Weights of a small transformer language model: tied embeddings, 222M tokens.
MLP neurons of a small language model. Each row is named by its layer, matrix (gate and up: input weights; down: output weights) and neuron, and shows model dimensions 16-207. Each number is 500 + 40 x the weight over its row's rms, rounded and kept within 0 to 999. Numbers have three digits each. A neuron's up and down rows have the sign that makes its largest values positive.
After each neuron's rows, "fires on" lists the tokens most often at its 100 highest values on Wikipedia text that the model never trained on.

L10.gate193:518466477458530482516513466428572501525466477429458524491469483462526520493527494543605524436570474513447485458530501553506464503476489438541562472498560501476484484516477457559493513391505546498498595572529484519476495509570424520538442540505512499521488485544503476535491514540463482528402516450520561546485506538464475501455485509440567506547437544497489527488506476487475421438550513469471489525442563568438471486526537452505507503428497553450506466478534435520588506534486491539486517455421487485487527519445509519529512493552447566485561461604550500502492483557445510501
L10.up193:463515511515486481525539502431467528505495435454556429519461513548505548476486497478485522545446446436479551454547542528486498441551504535493422476491504553517500489503540459489583453540520499443452523520548520451563538582466551510505541560527518474563509437564483484486487533457536479459433523509463509526501554572543507561485500536476435501549549504511509433480416516504507499478461494443442469562489503498432513557496465572613481501528513449507397550527533530488442463497465478541509488446495456518403511569518503497536561544488473530500536488495468572499599499445458569561
L10.down193:523508497544428525467508601488556596475492477478435486517517508506419422508497481565507435469492516517508642507496522583516482518460477510487472468456421510506466510500565484558448505485487476480565510427481479505469474544522509439498475463502547571545484481539480477466487490561438514536569529557455508503463556560477492501523478550484546561463478524393528524505543541428511442470531520525471436518474540442536497506512493489683559434575481476472515504532528477482477564499541492495555516524484494473508469532482567494502473460454511476458520485491499435536510517507482478481
fires on: " P", " M", " K", " B", " Z", " m"

L3.gate393:616494461433451546491532488494474506530453564497427482497424541462476400440498486493508497543531456469538604486484481488525570523523523476503501499451496482411549530544499566528471463444548452532482495544546437441516537527538531491474510595509513559496535522473474529467502481522494499490452475514542546484434473514469461448465542415449471435541474473512442509502551513578489533485490492559530506475536477499464441480518519418594482540498533519499450576500521502499538529479505505470564434546514504492465525509440477499491465511525563517464555546503562516533483473440541488542
L3.up393:464539467503519528520479490504508475535458501484580448516506493480598537498555563457488519560564493463452539477509468466546462457522486454500606517478487423472512492508518545503452521472441488479532538503499503489511490562544441400483480538462577495536502437467614528542527474454536538544528500592516490462581557527509497480461426548512511511421471472539526396515451524499525497499431498519492496440473479474497465499484438531507512491493574480419432492578508452502494505537635507492571499492473477526456565496567454538426452502519554484494517547531474512506435427562433497498
L3.down393:544504482502475454487518536517485523556571454533524503466482450444460449425521480488457479432435534463489523478488483476477497464544519502513476563416523573549453503450541485505604492490502420516491568493533469510493512497464545622516524468499428412502436468434458481532477504537482453465457524533471510496522433508490474478504481503440513489502453475473574533496524506536500510582482551452498476505490504476484554563432541467502485505539468506538503518487502558565565435527431467512445491493504497470554449515476522539528542463454449544557513448519554466553515575475511543567
fires on: "4", "0", "5", "1", "2"

L9.gate175:493471501514484507534493522492494493463526477552497483474521443531591522488496468562510448376459525534464519475537438566482468505509556486526499546521496497476561453444498522485486458527505547556512468487518522382572476491468448586485504474454537452442474584489452514419553524484512494483479490549561442535563486552501510490476506549512555553514391493533493498524502485491497525487462477409504497475520516549477526516543506545449502533501476592473519435465572417466477497468569464465516508491529519535525531559454503453452565411514551552463496486532492448484457524571513544469
L9.up175:501533518583523532549534428521483472538570504490434454584497555554495551526570544513515501408506482500458548505560464469509473536471532486440493454504454457420569524500446463458523572423555533450576507444534487440507464502472543517496590503436493534504512530547546517451553543478530477465561467510526422525470534446499646490515483422444533437582465448463568466532522534435524554510538513488515522500551496477552484489526516496493518472460502540491546534497527496530503515561548418491528549606514438482508469580498470476508497506446513557513495501527490408457521534495535487491
L9.down175:433477523449396512538457527484583525459502518419469499485438546448565499516489531531532537476567537478523535460529487527546537439513553472514513534439500513476489461510513519462530483457448539490525493474459514524512474593472489528538470485517526530545562466533521516487479520524472514519450461510465511533467587479530531431543504468458489480507480493513487503522472458522493463618459487565414484476382516482508459439473500574475508527523475512508499473478467434515518480470471489503484550524507548458412484532470525449453491512532464473483470600554598569503526536506454477494
fires on: " in", " |", " USA", "0", "00", "us"

L9.gate277:382510522488566526498534443487521486444478511412479507492567568521517487515556456436456473530575508524470570427586470476461512488541519494517498443509492495545518553472493556550491494548554558447508546598575536501490497527467462572505514458505480447405523509463542465549447502465474494396494486498511443529488526396439525515508537512530484511503534521555485512587522449561475447478569437490503474491462468516526513520532481467415487509503531446461473517511535449500518423455463564475470483555575500469465482567495512454517471568477513550484535514530506499524533479498543503456
L9.up277:480457575511491551549470511459589474534431502567468523454513553540552463544412546512539574541526567486428505496526470578445549534493515530444478495528531446487525525541489502466544506498456491556484519483510478507511504530469522435510484494450437524518535526503502470539468436471491469486464530514531446419547529511478499444470578482490545495522499495506462477542407487517462528503514439502536462548528490535552522418517487501493604531491482506449559497413534468511525621439494460499491519554580504494596573427410552558565488487491462516531551513537559529494498392424493540504
L9.down277:570493529521479503423483514532506455530470509500524448449464441532562531493475501432518492429518454522472455497602492528506532427493439497568560529480469482511554526430511480550458567517534522462496470511511501487531487521525497507487482550525590457486539504465461512583474415519561509506447476519521516460466527456462433518502553484505483488589519462528519488530460510528468472482510496484485487513476468558538499459473398470464462552487553472458497460525492517468531555532448484533412455474478487477500486529492473430500425584524540618461579491512568460543453412581499551485
fires on: " of", "-", " –", ":"

L8.gate529:500542504592526537551558485498496444552496522473549445431494468512526492515477537501529557516457463532478515441540512510561531553449613490558461508453473514574435509519446491529434465446507491610468529539506483516474540525466526482475549490497493560504521572415566472524465497544500454513528567482489490451608538500546483498470509446505471540401515471520471491470540482499497466545437533540540529516557558540476472426482477501501440525552502511476489519505436476510489562538453599457476515566529470482444524554485492462546466510426490506524545580541521487469502421511499498543
L8.up529:545540459522572488483466452492507471537499567597510429578509487566536534443404502536518462496470550549532514507474476492564502545564460517558490538526545397539457482551459525465550482539556514501508510456509555479477620448522526496487437499464504537529510532502472459531536483496430537537447578487404445516501457443456446478545458491512506478478495480522499471508530477419530503490486497536544468462519474540533400461561498386459477532475465545411499503528533537471426460498507516558481480513555461477529492507534452505522457515533444561445519467584499549410499505523446525482
L8.down529:423460529450467536524499584459487440514435495512438553538502472492514489480450509610520528405462526498472547512546546484557537451474516442421532459469531505508469496465465493569409543468528534510518534477523509442445539492466531446477466519425434490428521542489504460441514560521421520559518485435485460459474483572447496527488496465567580491479553514483449583481557496536423428475529529478536513612526490574498492511562456494605470461541534447495429513480505523486506500544547507485582544548454563508467509496491494449483522537494494513519501543462484455487560539526547474502
fires on: " F"

L8.gate409:404584475451470487520420449417523479474473455541511519457474467558635499485488492511503450438448534415455535557497495460518543464505586526448535531512513479456533461464489559496569491526471492548495436607504481518484529545554476518554462496537464535513498525497495530441574539488524566414549523478601486534484527466528527481513515519481486535479441454484514443500462507527436454481472497456568527445542478495483435518566493513461489575522496513540520531480475476546568503467550557501524464450515460631534517481492420525491474498565443495464493443483499515456452563500526443518
L8.up409:399437571499395569544469513525548472545461500504454421466475491520541515574467434508481499480455481476577467423510426466481513444469493563541462482549497465466531490575450478474550545569469566523477501536505441503470485456551510461503464486406518540495502448507510452556487480453448564486502515520562455516519538506521450540496483473498549520502480495505532570514521540456486446465487586464463573487552494601550461431523480510461517545427558412517511478458570541506526549484502530488493517529530484577504562503496447518504442498505504448518553510549462543512501486456592502432
L8.down409:432474480544433505510524564421549424493516538456420443493577508419546537418474517546512517469518513498438480443498543492530489483513541485479555565425501503503497560489504555487522521523442514464520453593550519466461519480477483497516466552541516421522492485427499511492522547468501447521512490582533423557439558458485538526411515535457505446516534512522468509546476482511452511407522497501499500467571528522516556507564513567434513511629434501501484537524417463450561556488535488529472558477508518498458456538466468508521508534565469543533561501489504547387487515513499495503
fires on: " of", " |", " by"

L3.gate344:466445558443459506564516476485566479456492507455518462561457528526473445503427514473542502453505507461441481538442422475548487485459440456498506535561468448430470536492493451503503481476514473524449488490444536547476487637538570526545484534500418551541511513537508454480509489487450507502541459545474475558509476541558590504494584503476490494496490545571510454516484532423503412513499528506489557470466477498506554472540515553512489519481503459467545539543426500502408373488542514471498483538459415516523479445501545503550565469546456476536556501494508481524592491489479463469
L3.up344:472570503557435509542438528516507507557563477509436562504519520525428487462514540474455547481482466535470476447480498522477472522498537537507496516541482507484536537494505500481522518581494537545533485529523439491559569417478483462468484474412496493532518561459564417518526512516506597424491467496469468485457464534478483570546512509564436499517491494551423437502467476481411457474547477439495548497507504488487483516517490420484527554535543481509514467566534395532437488521505517469370586565528517514542558472491468541489524468546515438435483487503469497554473556518506501433
L3.down344:519478457472519485421532519519476510525433503496502447515505475490577531569480539491530491542517539485488506543490475509516489478512537461493479470515495485617493428579532565530508480458520521486485494454527537481435457528557458471479549510555443514501527500536460583530487506496478404586525520474519540460502531492554446431492372516480558508467505532508560548530527476510594515547391521539489478490437524499447539519488483577501489513491449487456501482531517566454559564507517468552573428450470476530493466520498494486481514512490523520554491568506460475510535480455550544532
fires on: "ed", " also", "ing"

L3.gate143:532563470460515459516530474503501484487502580500591497547453556500522528483486546516500439544542471442512552473456540464475459501619570554526523475504453497573517517461482519478511455485437499486538414495503473457492502512457485510485534507418459467507427457512451489547508423441479443471443489519488466467528511470504516431543561543515490524453475476436520504408509553518517476511467432528502493507513523532437558533521571573468470542475460471419506451513555490488510395439500566506524545440507501540523545486454496550524500502590477489548429588509566535472490544539541503533
L3.up143:463463487479531553518513488464493477455523506487523561586464498417483507504466492579475455580480537486512413505496481532483517532543606529478512604561392509477479466483464477507489522533466562532470518528428381542515434509521494515525428603504556517476549475476521475527505436445540475510470509491440552531538511504480556492497594452468415489520480509510496502525483557463588450501460551510508512482508491476561531413529483547483454496479501493364516484479485448539470497443500479423479524477483466521563518477493467467564434498492474483521508545528509496537499538508538430431
L3.down143:497510517495497481516494489537410510603484477493512429497523461560498473521531484456512497469493491547519527515500468502461501473511457460533417401465563497467533584496517501495537427467504496478540452532550601451465581488459528484460561434538501522473486493525507482461397611547437528476479487478530484430466473456499504500487440563550572467445537478554487523515551458545451526486519505507475519530506535518487426540479523391537548563478453481608495521490533530499502553549501500535523478563534551509456453541509477518466534519531521523438524437466476474480546471502446525519
fires on: "ers", "ating", "ering", "ous", "ics", "ilitary"

L8.gate150:498466500569464515509479530487511450498459532388511546496517437544501559504490483570501561453440523484467473502478490526541550591499537494477466530458501473419449494517464487544399395472475484523472583567478518488481502553475541461491456514530493491526521490491564480415542487549585439494447508436477532500490534479445506486541465468559482535479486517573546498546461454511574531458478500489597516572500491481560519473558565556471418516547471512473460466447511520482617533480469486496435541524478470484458530509487505411532510498476473459513526502497542482481493485552550506464
L8.up150:538427518498488490483547484462483444559463556465531556507489514530506561535464496518463485529481483517529446464528417544513540482539442460486491497506518553479428490552526477515515532492535510505437482453496496493391424503457499456459476509490488509464563476478487450443490587568468447491479512498430420559496526481520482543557486505514511530533557510497474546449554469529429501484492513572545443510502530557529533492530463427498455507556577505453488516433448518466513499475531504480561501495501507520448447542469524507535495601541424480505534471447417509471512484486498549519
L8.down150:502506498479508474438537533418456508413499539484484490525481537479508425523408476489543470617480510413473520530531461487508442458550568513484524457436472515458567534499501570543562586446482488489484471468492476517569529532476409481503485528456462456469451554523479557594511509404413511569555468475540459521512623520487476500453500538521542508519496562482495445587499465429449426459524497522466524553509560471472508464536470467573546487501512519531500506499543500541515499558513520454516467465524498505528520536489485425427491543459483488508446517468538470478506551504506545487
fires on: " R", " F", " Li"

L7.gate652:530508497585463589485477457484462539499500502507492472450442480539519550516437464506506543489439459591455467519442567461584512523612560546487484505529587457426491499529497419521541465472498544509484543469462482550644513536492504566532529515459512440504500424484475504448477468550463529495535524507528558520467459510513534564543464488463552515487555497487546574566494526516482508515514448459500437463526485487434451474532447424493502502486481460524421477472504506547483493571521494518550456509493492571498550480571545473525448529563460422462513493476508477445445473513550508533
L7.up652:458504542510507520489484506460534548464501481524500475511514572514519537460578548446553546494461461446478470483469509445477444489440637462526483514501536473474491530510484485565464509527511461469529475512493523491548515506453498498542606487478519461481447512422570477514468443512603539536503511528574491587498458491542507492576506505550481461421542509534476473501559528461537492556467490473410466412497502544481514521518502425536477505483461556571464491472492537512495540415472556406450517467536461468513500517485476550527472482406494527402526500505483473455538495455530462419
L7.down652:544523489477474452467578513568533569459500495443582496457406477445500492452463457542528444458507568533490495443414477501516561511524470540491502487510489535552488513518476520442494479581464485562507540575488525493498485470515507496443431502496561453527498478569462457510456478511497460434520512445545479454533466556451496533472561525545453478528467477529519512533567475468470431473535557503576512518532526564502516443527453610504458514496505422468468557497523569557534524506526480548435493497449485502532548490473479447440427503623496526561485513482505499511455479504518531466
fires on: " ", " and", ",", "0", "3", "ons"

L10.gate225:528534457504423557505478523483499575414552492485481529502532482608578525443455475523453493490497498466522547429568482477511512479485541537497502530488519522479473498462525540467515445530574531503489458522550499514508473541538511505510523572485520529507494529448536479495523463488456512506604520509518465446539521566419482459386485449445467555478509468545545522573484579470469525544563487448516521511474474476451472520500524462454487557417526461430515558466487549401500519512530541464479489432420436446477475487435391552449514485525474537421497496522541501451542475483497520527
L10.up225:559541454492472470543496538502516517434563509482501493519464482511488535531425489488465458494455456514507495431496497441500538476541517561547573572487468572466545509520543527512555516505495478504451457575532534513484507485452541459577442544515507496521570531493566508477560456538463525478567483473527471531511513460465546596529529558477533497514499463494464474440522515426556452376511533462528568532564412469485439507562461497452549555482526507461488494515492529578538497450504556473465529482557577502533498447519511473466469523477397516507507547501443540496521577525499472608
L10.down225:492465433445499506550521474465535492523498468534463539541484491536559425452448486462488576474499584433525555491514511540503498441504530536513578473533540528564551522500556495504512501431513524547506487480498539490467503449479423483461464406513508458532504384517501563459445539543556527435532428463581499504543507537462503511484489541524491470562577515484537577468530421478598492493550537533494526546532483458513459476545495509401491502490492566492484498517480471485498551521520499491531520527488533538399520491437568411559458499485512517531551479469528544494364487591488489525
fires on: " of", " ", " Votes", " Swing", "g", "7"

L7.gate493:473497506507490433488472526434488554478530530491465558517438582543458485521475522555548400501569461494506469530519529528518482469499518493557521492514546582483491481476569567519519552475480574466510500492573511473546528534505459492446495498522494510520506487592475488494454491537497462494509538482483447487516528530445498469422506561482449514546495552514513518476436549456571505516509511506425494458405466525453532526475534584514512475421490516503447488472444490484462490467459495487500504548510470443502530560543495539512546535547533472519594559515505542534492574512573438551
L7.up493:551477418448518511471511513527531501493480461467492550528463499492544483530501461458491567487565512591521449471525472433507507496493530519458495489490503531513503521446489486511480520487457530495474525469517455509451591542481490500439525536519536502487466449583517452466492506514508544546514459381515530524595496456482448548524555502435451425533520510468532571504527504524498518535654559469501519496521473399429501433417521510526487464515521498506600529456502470534525544469480477477508496519530461469524504517478501520544514523469516525482557391488460478480519428462534449508
L7.down493:497565533525511483512472520519536488505459472449523484512537529504494504519494476467471466507513463492433530557465500525417470498485485484519499445533486425465484512499560575541423576528528483478453553463516565545486501470520477550553446530490497567513529557426574504511506481481489435495590517536558533521447537530577478442490488493489542552539470444501514496498539453448478532481413421549469550368484508533508465490548390523466530533577504485503382487584449470507495472494490518484567516519531549522445490545494510541534448538538455482515472510580524533532442543477478591519
fires on: " km", " m", " H", "he", "ov", "es"

L8.gate184:450568411479475542517533484504477485436477583500479485493501564543552514550531465566445454448511482542476502447459481495526515486509489482489532519429496445514519493474436514509464482495513508478500437542500515523575476543479490558530447461495515477557534563453541535466549507412505511551468510498474478531480448490355455452465460476606473536553446547529473501587531465526577481590455558522487487536576414520474451437487480563417484457532476452473505495470471457479536519551551462523478462508463507526532543498454479477458573505461531536559481544567487478521535525486540552493
L8.up184:484515546533457516511534500488554488554497546557473464442478494447476475494474399483462569491498445458521546488546476449487469495503509450474516506558438466512503531460452530474557474531496568436466534490533435420510536535485533506566500535458543427447616507405507482547503502533568430573537516493551441521476466498448489505519461485480588504489488483480533525475514584505538509490492483439481557563520428505479484561515524455487535491492545490543531550525463430541444487535572492528541549531414479460469419474497452504483481541409527443519465532481507508509558478476573459480
L8.down184:544416518474509476590451527528501436456539436409477505500507566445525439464526505562482491487492601472522476501489420554584477514532459486506449549513485493522540462484486496553430528532413551540507505516471498498484552519570537534553459491508530431441433451478519574462565553492548501438482490569515506470475505524468493498448434479503488501550518505531412536495475443496525526554500518496460496574514423434559490517478554581505550510534469530472533472539463540478484490490500498508526521517531465464495555502520447458502471413630533476474498509523467529512499541559444438541
fires on: " of", " Her", " from", " Per", " Fer", " pro"

L8.gate88:541543451574539489507434455503476494522468443541425447527429551576561447554490488506488540479470443488539476536472510566494516497460517517465499594595457561550497470546455488519498477484547537525501419478587477516568537456469575475476482507448537491463501484414486543465568538542464521466516505485491505479466529505458454541534461439479518574402511500485542526497451513513524520534510449483608503490612522534467501462496512569484556546471506551483505490535416532584508506474579533477466634532486476504473527488494489543505500484509411502487490496480524476514482488426569486462
L8.up88:480471512473512522484461572519480504529538572529550453509470518499458466578430525517457571451446512572519465491507475511517401470498464553591505492464403451561534488550471486488496508551495477417487470515537509549464456503442478494503539472530484526530496524513490483468505530506529485439557399514472479551571499438610521562529450434486450498519534554478472483533515550508536488486443510492461524490496497500558483509543480447505500443491483511510526461456548504463524483477551501503498513509516462468472523507492454523507497461457436529444407551378500502450546510569490528469
L8.down88:513473507474521511438556447537556477558475506505545467454497462543487525536571469497486507502516484441501502495522524440550483522543495496509517487537535423539472467514640517535550569492481451556554480484480457413526463433498507441456447461521454530484520472409472468551520494501484458475472534561505471461497582501403558407456490554509544555473481504508454509484521435529534512473500568536563533459466464525451576472550470473522521515552481518526527503499551508560462581542488505464480544507442439551518483490505530419500465486561497475532484539501513500464440535478534506506
fires on: " ", " had", " |"

L9.gate278:506515472512508519475547439441526528471557532482531528500550462491516435473462502553539532514483538480521479476517494549606554540475470534542450521451559559543504528486434505511610501397549522560406517429488482509556499543603518489522463485448550519484472470475446472536448525547546467458532529482531580515501493500438511448471519562522538467567497494485537545576508494439489473459472494522480457512436508505516462418490446538471479541515573542455499527526427501493546524567561540488455521597454448491501485570464521411465464484449417550451476496520528477482522517436479492410
L9.up278:467487491496518452472465507520573482517403474522519540492517517515509520520485501523545492456560506486528481457450531499565598451482560567485440624498474524395480513548438466524493511512441515462512539490515489422512517564593517452517559470500491487498461491501478498520471474553547501460479499450470489506500386519528446507446510449522520539448465555500518534461492530468543494582455542460590476518471566446484418554478488545489506499415499511536449503496525519425480494552447505442525511626502419470449548583477553517491534533479436502506515430474492486501467498495575525493
L9.down278:509516562549541472461551468476415524477499528493497526530423598510454503465525528449546524549462463527408484453571498492518498476495531540458474474522454551507508426467459508488498494491551506506516505540469541495529497509528460521438486506505599486601469513549449494508475415455444479556515516487488482472487503485483524436514485462498427525460451503494491499410505526455506468521488563502517463540478522538553537471460490508670484509524424422543464431485523475473462506547489460526430489481449557474569473565444524535499457533495415569488527467507464536499570539581466481492
fires on: " T", " L", " M", "w", "i"

L3.gate603:502512405463511466518516509540511497510470499491518496516463464500481451489518479451542474469483471530615454505488457513512569494502490481498527499484469476522517577425484504551472477477471453470496523459561506532534479500451493534585485511518481490483451464453530470628506482513541478473559510504523553467455476565519457495531594463438470420549456504477513483527504516499497462471492497506606525461459513542503537498470489440597492454559419500509497468534497501563484512499553535525586520521483490496457547547505510498558370495414494459535580448484494489486524566550446520462
L3.up603:499528458492508430485499560515495498457536478614445484518518505540503538515540516490502595507502501441453513527459544511510532556464425486531498469460525447518572536510480423474483474490438461436556489408556507513542477452486448519531451510547556611532512487467443456525456513453476487534516451506491480508444410497360417489444576574480438448498463487508443448469512454500457469515519421576499451525535456545500528440510517522525562538515477536525485526546512533517561475496485520466484508499514508552447528492533546505532503457432460475485488519472527503492471551481495502487
L3.down603:496533557573495601507472482462537519519517484402531484561486473477490466469497451552448443469518490563466501473508477499473475481537538475457451551518481560501449506503476591491523516486608527570458574586460471486475533521542547443422528499453468478489459490523538552456546427486479511487489536473491502512544546475639576543549420435492552514483539504503528572498524522481498485519477553439467550521493530463455430510502503504432488438489512504474498558488492458522498572535508510485545469450447519482493476499538436522476549508512497520482466497551469482489563439493535446528
fires on: "af", "ed", " for", "ights", "ect", "if"

L3.gate216:527483469514514513466494534497483508549517545522548464429467551497520418509490490549461493459536565410476556485476436553557489496522525473461409490501517515499442512490555467476432467427537450566448469416500475567522481489469502516446451520501464474543482481579571548493464529487477601495494529566614427517514486534469532480575492518484560475404458491499483529552525501499532487516461507529463504483481498535476468470431469488541481542535462510529479556534505492478525520480486505520530498587438488472552556543503468516533433436506513454517518484515516461517442505555495556523
L3.up216:486458538490495518487519561483511514508532479496561423474526519535560512485488482486536514490520503469480499523471463556540523479500540529550528504518451441499458500414606469501496480441501440468522534491470469463507466571507427489547403572447541487543534479514531521513506508495536561512402584509479418490519505492448495530481443459470543480538494470507545484544503539519535407481460479537587542478497507549426474455529392531488519522517497466496431548600515494552520468504506474465568462539395439562451437489506524576480477429485517490477496541499495479451469505551526502530
L3.down216:547503502501507513511505452517494444492533499498493521491450520477462553467499530408416469482461506456514508481527511457444494500420459491476500528431494515571502481544453574483532498557527464490490516508516487571462559461438545506498549513523411484474475472446469514495491477543448427531490483447431500481489542487537527504442512544510454530511536524491479490506502488470508582539540563508468456514466512454486501609492589460453497467525510514491498508444482541567553468438524541472420512436629522408526532486476489510487489536513460552562506439436615526534537565483493452536
fires on: "0", "1"

L9.gate29:434490528500444459454529521508532473555497536531540423538522569622527545487489470561514491480445554527519475470545434600518503472516521565456455500468560499478528494534373477501530493451491567510498567446458487522465485545472454490417504497468561449465535537456484509510462529594471511468509510470563518552515539479460473482496468498449449440518505496533489533483501526390480444415578501438497489471493426517483503501511465541521526514506506520528482560513533455515480466521519504600501483507474542519534408470508465450546489524485573545476523534507509519481486469486454538579
L9.up29:506523443472525589500537491519481494450512503532515441507507484556537510468466504487547511494470550543484555470498557558460542487500432553477467452452520482472474577508440481531452520524519528546520490445480442520566567510556555451455529426453480477531494509518498504497450469490537568397470530488553545503451525484558476498486593461518459465549438544535491529459506515479458483494440596511387493480513487553477490495500392468511518533451538522487518517543482407488412492471474493475548490510513459517468430511541516468522522541504386545600462448469433483487477469451419459494
L9.down29:518538506476495504480510566592574483554546452518445562494468500441488505504515498485557435459553535504502531475546524461437457499483548496530471468571487449456444520463553518513461453462500570539524523351486519484540608491573534503430544478486512531478511466517543483480492501405449513505492539497463444482488483514524465561481468470499467473490445557588476513485449504453521522503481441533512452484429492472513469528450503553606482450510507431486467458438486506544536430492432444471501485553492514527489495527483557567479476495504484503454457486504528519554573503554425460537
fires on: " B", " M", " Al"

L9.gate418:479555484564600519546448515450478501531530483474446533450497499539455536501473491497518641465461492444510498449497527483505528605526396523520519538567447580517478461520485459515460444431518527518457452491462478535490471463461500540529488528518483475501512506486526478497489460496489441437506477377462424468542499512513492567483480548550571532476503508563463552526433456471535466473474486445555491570471569533482492548514492510452444527493460488464483465508495508468471539548516512498479504494423450543520535492527513496529523482452507535479487570551490488488501425458521485500
L9.up418:496541531487574541539471500511472443488480504516536490496498479533546572547549550473517506551494545446506447472529495491542466471408458477562490529547473447500518484506507542510571511532462416539528457490479485508508458481537561531508472554469478411537533448413483481509493535499482543524510530489500467426605513529493494513502484538452454482510543467531500497541432502489499573418508518507472525535577485497599492476493465467479465496501413516512532554529574483486498486560525483491548519515516474543481499519426460488528515510487431453517460437467529445484501489504574520510
L9.down418:503484466492444445477569512476511492484500478497511525499492540477463564467520497528497510488499472520445377516498578527482421500525530440516582504508499507493503551427431479484462520533489499474593513461491496441563547576459557466416539517489567552471561508521472467497484449531497546553539534470539497486485531531494480455445487507478425446453564509516511500489604464531461477509491495496495508529524530554516478497486489520504581498496544426499449516446511515576512609442530522522483464525476578468561504511477509478523465536581435479559566535506484542463422464535557415482
fires on: " but", " and", " ", " as"

L7.gate63:591428456532560456448499451521483514470487430490540452498449478499520510441514477560498494441464487436517508476510422557499500467477514493463553570571527500533560531532536509517462481471478520473518550514532465524531411412524580433465471518517495571488476509468474507396442516600482554502543483519502534492485579438438523424532470513525544489516521445442498531601523546534426471580494590573509495505528443424494514490484480487464555523528465484465490556452534608472434475518551481444551540494449490539520504487479457480469408557496501460503513479457469488498534516503506482535
L7.up63:482450548602583467509518406533470467553476460602453565442447489511465483464497468428493505430476481537459478512468478526544454486457529490533512505469548478507534504568463523508548474539481487523489549422496496532470456518513544438513484529496499490558537499508479597417547500485605453542547515494516503526481522549473579532566455460500504573506488476469450557509481561498548470575507482540551528572425535507496463578583473568531530483477500501478500479483518537455462522510597521456476575555549498464457569509483482476516508499475492523481454508432533513453542538418534482569
L7.down63:506504504500511507489528496443423536465497536444503517512515547508446513488527520436461476580481562541540531434479520485508486510497489461478517559552537465525468585487444568465483467511551455479514445521509463451536523505468558549475558496554542427446500505448541482488467507516497432480427435529512520458526511490543480514425498576483519483476489485525526568446451482542550439442603527479507426459444573556490492433443504477553520434474536522517474485523478424478504527508484481588452480521529486533524511521530561457460506549526500567540481503514471477495425514588499559420
fires on: "–", " ", " T"

L7.gate302:510532547455581485446475463525522488482557468608478574493435588611566499528498450524483533455534553509498474504531527508468547474475552453458511480496567488460468511506491509513542501436553498493479468471536488522472386479495475537477525446466516429430487436516452501471469539468484493533465560460490486486545548560472455479519480481474559492516500508536517508532552451471529487540467497438461451437586575508510486493483515482514516488468566519497519532461441565504527483473466509416444453499541524525552503518521534546436504511563498502443533602419534434525481459424520506410
L7.up302:487535549475556519449552554496489500499549540515455476456535423570494498516414485481499536577471551493491473533498554509539444492392472479511459532503557483510531561548459543505555534554510555509473504476607456557512513522479440475445526495414494455447508533539563456514559581498489410529455502551474453569446508475466540574493504565469464521472475431533557546534513490551489508521467488464455479444473492586545574492506533542543579480486491489519472535465466473509518486464476545402504442545553483502470461516498472516562551471539502553472486450481494434489524487475511537463
L7.down302:475464521516507479478482440460498453465513498470555576569526491524494565451511527456395502566505463550550566593426453432493593519509474528427516516553412552533460521537506489511516523421489464581559586477519512510526542517522458499469508540506510527507468522457466535474469550529512429525553496479556462534480515524396459504439511545458469502476512526515483380435502474480496425505543476531579421458468509426517531474549513511415502512510550515496473526496558508425419552536493470517527533532467510510457446449477520471494473456522498535548516446529518502447508525538465519504
fires on: " |\n", " |", " (", " |\n\n", " Nominated", " –"

L2.gate44:495508603435451517479502513458465520484528465578449520483494509561467514477514560534450441503477421519451522479519546484509436496481508485497554457530465516484579579511515485475574463517472515527573548555458499511524541573527559486538484434486487445517565510525489513468500534549509518589522485534505498516466539456512544493463468592455564491507490516526567476464483555537493483534517499490538534537381466456458425521519524593473516563477537462503523452485464522540485499472533508469477516545504512405530565538512468409477510483452521476496526453507445480539477419507508463456
L2.up44:439532559482458447517477566486509500593564502525457467503475487545474551515487577454483525511496521533508484548434510484551457494470503433439514463465570520498552518486524445444498482503546442512505516538528414478533478528513504499465527526501477487466482558536499368510556426465515501489485531505481513544477447464525445527475465521536468513569533510547526522439439441492545496477503495514485459505527459503490417455492559471504594566426523473503540491438483611511480574515470582452538529525584508463530541472475473516527439533443504377502507476512416523471510512492511526469
L2.down44:558470414530567523518585478539450490446449490471546488536497532469534490501505426450538489481539511563546467449515497526475548560473539498583419534481514462549428493525519538504500497541517539495449477457454526518414493499484482499469471522534559540477510449445483554516544503470460476548562493456529526458538468619525541574508491490473525437465475490485483554473509543519467490486502469527520488456486497515482588539482476508519491484498428507497415536596531448485531450546476398423445452437441486557465490442478534561563574502562489592528463492449567519502541482523470470489
fires on: "ed", " W"